Weights of a small transformer language model.
Architecture: RMSNorm before each block, learned positions.
MLP neurons of a small language model. Each row is named by its layer, matrix (down: output weights) and neuron, and shows model dimensions 0-255. Each number is 500 + 25 x the weight over its row's rms, rounded and kept within 0 to 999. Numbers have three digits each. A neuron's up and down rows have the sign that makes its largest values positive.
Before each neuron's rows, "fires before" lists the tokens most often just after its 100 highest values on Wikipedia text that the model never trained on. A number after a token or word is its count.

fires before: " |" 26, " ==" 6, ":" 5, " and" 5, "ub" 4, "ent" 4
L7.down640:504497529494451528496533459513491526520543495542481494495483517442511522542496521503526460499498510519560526472469495519512512476511441474526473507494492506506509481515544533420542535476506492506501481494470523542510502546496490527518473473547480526488496534475522509513480507506484469479470517477474516512493484506484476535457486521509555506522509468479525512461507500527452477504512506478503514475500504453458480487515451518508480497466496496493528522499472524547486514496525520513498478488509497462525519529497501551477496496519510520529477536525496454471520494470482477533494471516530517479490508485454501504484516493498513522554503497530442496503504521520503493485560558496529461505494539515469472500473483523504476475502473497507489491468491487512543483488555553

fires before: " |" 27, "1" 8, "8" 8, "4" 7, "7" 5, "5" 5
L4.down332:566524506491510475506512518454467504459499503485531478510494483547482550531453542472509484500516486500527519460512546503472519469513548463523471442521471493498502474489513524517501498511508506506492499486484477522484510528527488494482483506537507497501537525453520489492568524557495493511455487510536509474490477480491439511492494505530525473464489522465476524500490513446506472498561478479446471505530518475484549538494496531527539542448512539500488542485495514513500480501512484459533476451476501486541517508494523467490500480527469559499512502486497526491528510489493498455517532510456500505482479495493506530497548505473468446535507489501491482483483525489484533515532506481504485483475532507484507511480504487503510493520508462501505563479483492500533517492520499

fires before: " 199" 30, " 200" 9, " 2005" 8, " 197" 6, " 198" 5
L9.down454:525520532485490520447495513492508492447495453476514447503514520496517515493496528510515497452515524522505520484466468489520546547534477530506486525477518527513481515506495534491470499501483523502515569523491473485450452521438525510477514495478453525435484546493486487502509498514551485511520472518552465540503507486502525503474471497509497466506505486539531546465466493456494501490496488491516529551481497471562537476544488448525488497514534500472472497499499508495510505525536526501497505562497483492495514506477487497509523507527522496537509504471478513483502515533546515489530501493491516477474504471510461487489498464488518497504520503485521476494448452460510512518493541494519509527507467505522518472515456489520496495471462474471537484527506488506462500558498514

fires before: " the" 20, "es" 12, "ad" 8, "ility" 7, "ately" 5, "ing" 4
L9.down555:496532497539494517527526465481530485520509537512501519533453462496498473538483443508509506483471492497526509536517512492503515502497461488545534473463462563484493498542511481491511445527504498486484513454478514501487482462533492516518542524526511507473511491498493477528488461510477470480450535516530503519531514488532497458503510480452481509512500509447506497493534444478530464497499521479535472497470475500504502532447496523467492473513490506503479499519520455514492537442503536482516485464520487467538475529526465480509519505523497524488496492488495497506542510490468470488509511556491536511554510512546496547467539460514495490471503493508452511539500449494492484500503509523548454507519497482498471492484499546521465515468496483472477506532498499535502497476506533

fires before: "ed" 15, "e," 10, "ing" 8, "te" 6, "es" 6, "on" 6
L9.down536:476485512516471416537534530506501535444465497497497512490484483510481486472504483520479506540490534462487469496488528491480444506472541504515471508518468494490497491509486482496512503525499465512497525474470527453484505486500548480498510531497511484537485513540476481490477460491467507487505483484484497478505499476541459520471524486502457492513454460522510488520480493504475511523466464509478508520511470493482509500485503505566482540534516541506475519522480485500493503495490517500529471528489490501534513462510467519506484488467514496533471535524510478488503494519494495529462484488509514485504550504484531498485522474494534512522494480541503471511468559514486504497540476522452468473497498510476380487503546498531535493483526535505495489537471496473485522499572495

fires before: " the" 32, "," 6, " his" 4, " of" 4, "s." 4, "==" 4
L6.down572:496463521485527485533525494508464473484506529548485527525495508423496469470487425497450513555494502484495515518514483490490500542498476496479503520500528546465536453520516483537484479487486515478515518507479487512530513527498483520485500505540489502494503530492477480536493470485542507484509506542471487475486520554530515524497486507501545466516476440486517495501501509480504483529486501481514514492485513497513497512492500524494509493471489549458531528470524484507525475526513532524561467470492450508448506482543563487490481524533478504502484494511554478485505503507496471492479518480527446531566515514507497501482507484510523518515515480524511492500544503505509459527506510497494479465540460517525520518438501495513471536471555503509506503512438471513484527490500515

fires before: " a" 35, " an" 7, " born" 5, "p" 4
L7.down637:519502517501536501481466499474524517464433528459516542535522519506485498489544535500556509554493526517477484476484487507523483460518559496516505521456510478502493488472506501475497534508479493556494501510519502519494494495487534477526512518484512474525431527513480519500512503495544530498533506501501505523518512482482512543455474474493477493473546521489468523514480459473445482483493486499502481483523480520508468510512502498461535568502489488501483515461500451534508493425497492508457524505485509513481538498492480534500470508530479491469495520507493524514515558507524488512541488511496498510534512520538520508481450472527572495474511545483490467507477499496503481529478481510500514500492532541498499517515524513493512482458515463501486508501474460469474459521540451

fires before: " a" 45, " an" 9, " the" 7, " |" 6, "p" 4
L7.down333:517489509525524473481475442500506519507488487513502529463465537487475530481521455494523495488469523534530497509503512495493470499511479560525478533472486463533506499492501523491493485539515506467489525476510460495478484482504508505510519508486487522457523503513523520520501482451479519502493523456513505450465495488460533449474518444496463478488522535517525513480452511518461503515505484517473520523517521512536463492498430528444519511538498499486509497503499491514479515546460465503521553468509505508530509505473506477499436501472480457507504500500471496488499495522500491525467519466485509508440487456524479500496465506495463490493514515507500487477503510559476459490529497557512491551541530516521512464500482475445477540500554504469503459520486522512473525483497524

fires before: "b" 14, "c" 13, "w" 9, "in" 7, "ck" 4, "pe" 4
L7.down519:481519502489533525476518500518515482509468503534511478513482502448469493566510487502517497497497471531494483497497507523534530508519458497482494530482512459501540550510524570475481470512519470486506503477523536473476530497458479473515525526522486531484490520466500519548471529484526466497508521480506469512515544462516558485561510517549481422470483506518514503500468488480524488491475502519503506497486495506478500496482522489465532506472480446552512493440487556493505469513490518514476499519541553473520493465516505523479505522491508494507462463480490468551498484500468466538527481479489512526492500473479506480500499505503521550511518488562500496503487464500516525512484489475484481516454495489542517478486470518484461526460536525491512499519500512500533477484457507

fires before: " |" 35, " of" 10, "resent" 5, "ubl" 5, " c" 4, " Party" 4
L7.down209:505524543546535494471526466526525471515547517561478503516504506542506498450474519521489481523483516460513470526485441494478483491479513524518535492525488504538536518505500503495498461486509493489533507556472539486537510495496486505465496460512475525482491490499473526464509469514509516557502526540498515510510452501523489547488474491485479477499489500551496520503469472512495525473501524513507475516499502452446492525493472505511476473520515490490499490463495490486502464487479537462495457515486523482470570533505483478533574457496537486457479496493490510482524456504505498549582518501520486516507507492482511531485512496530481492499522481525509487487472470443491480504479540472510516520501500504517503496489445503514465483489496488501497502467526491454509464453501499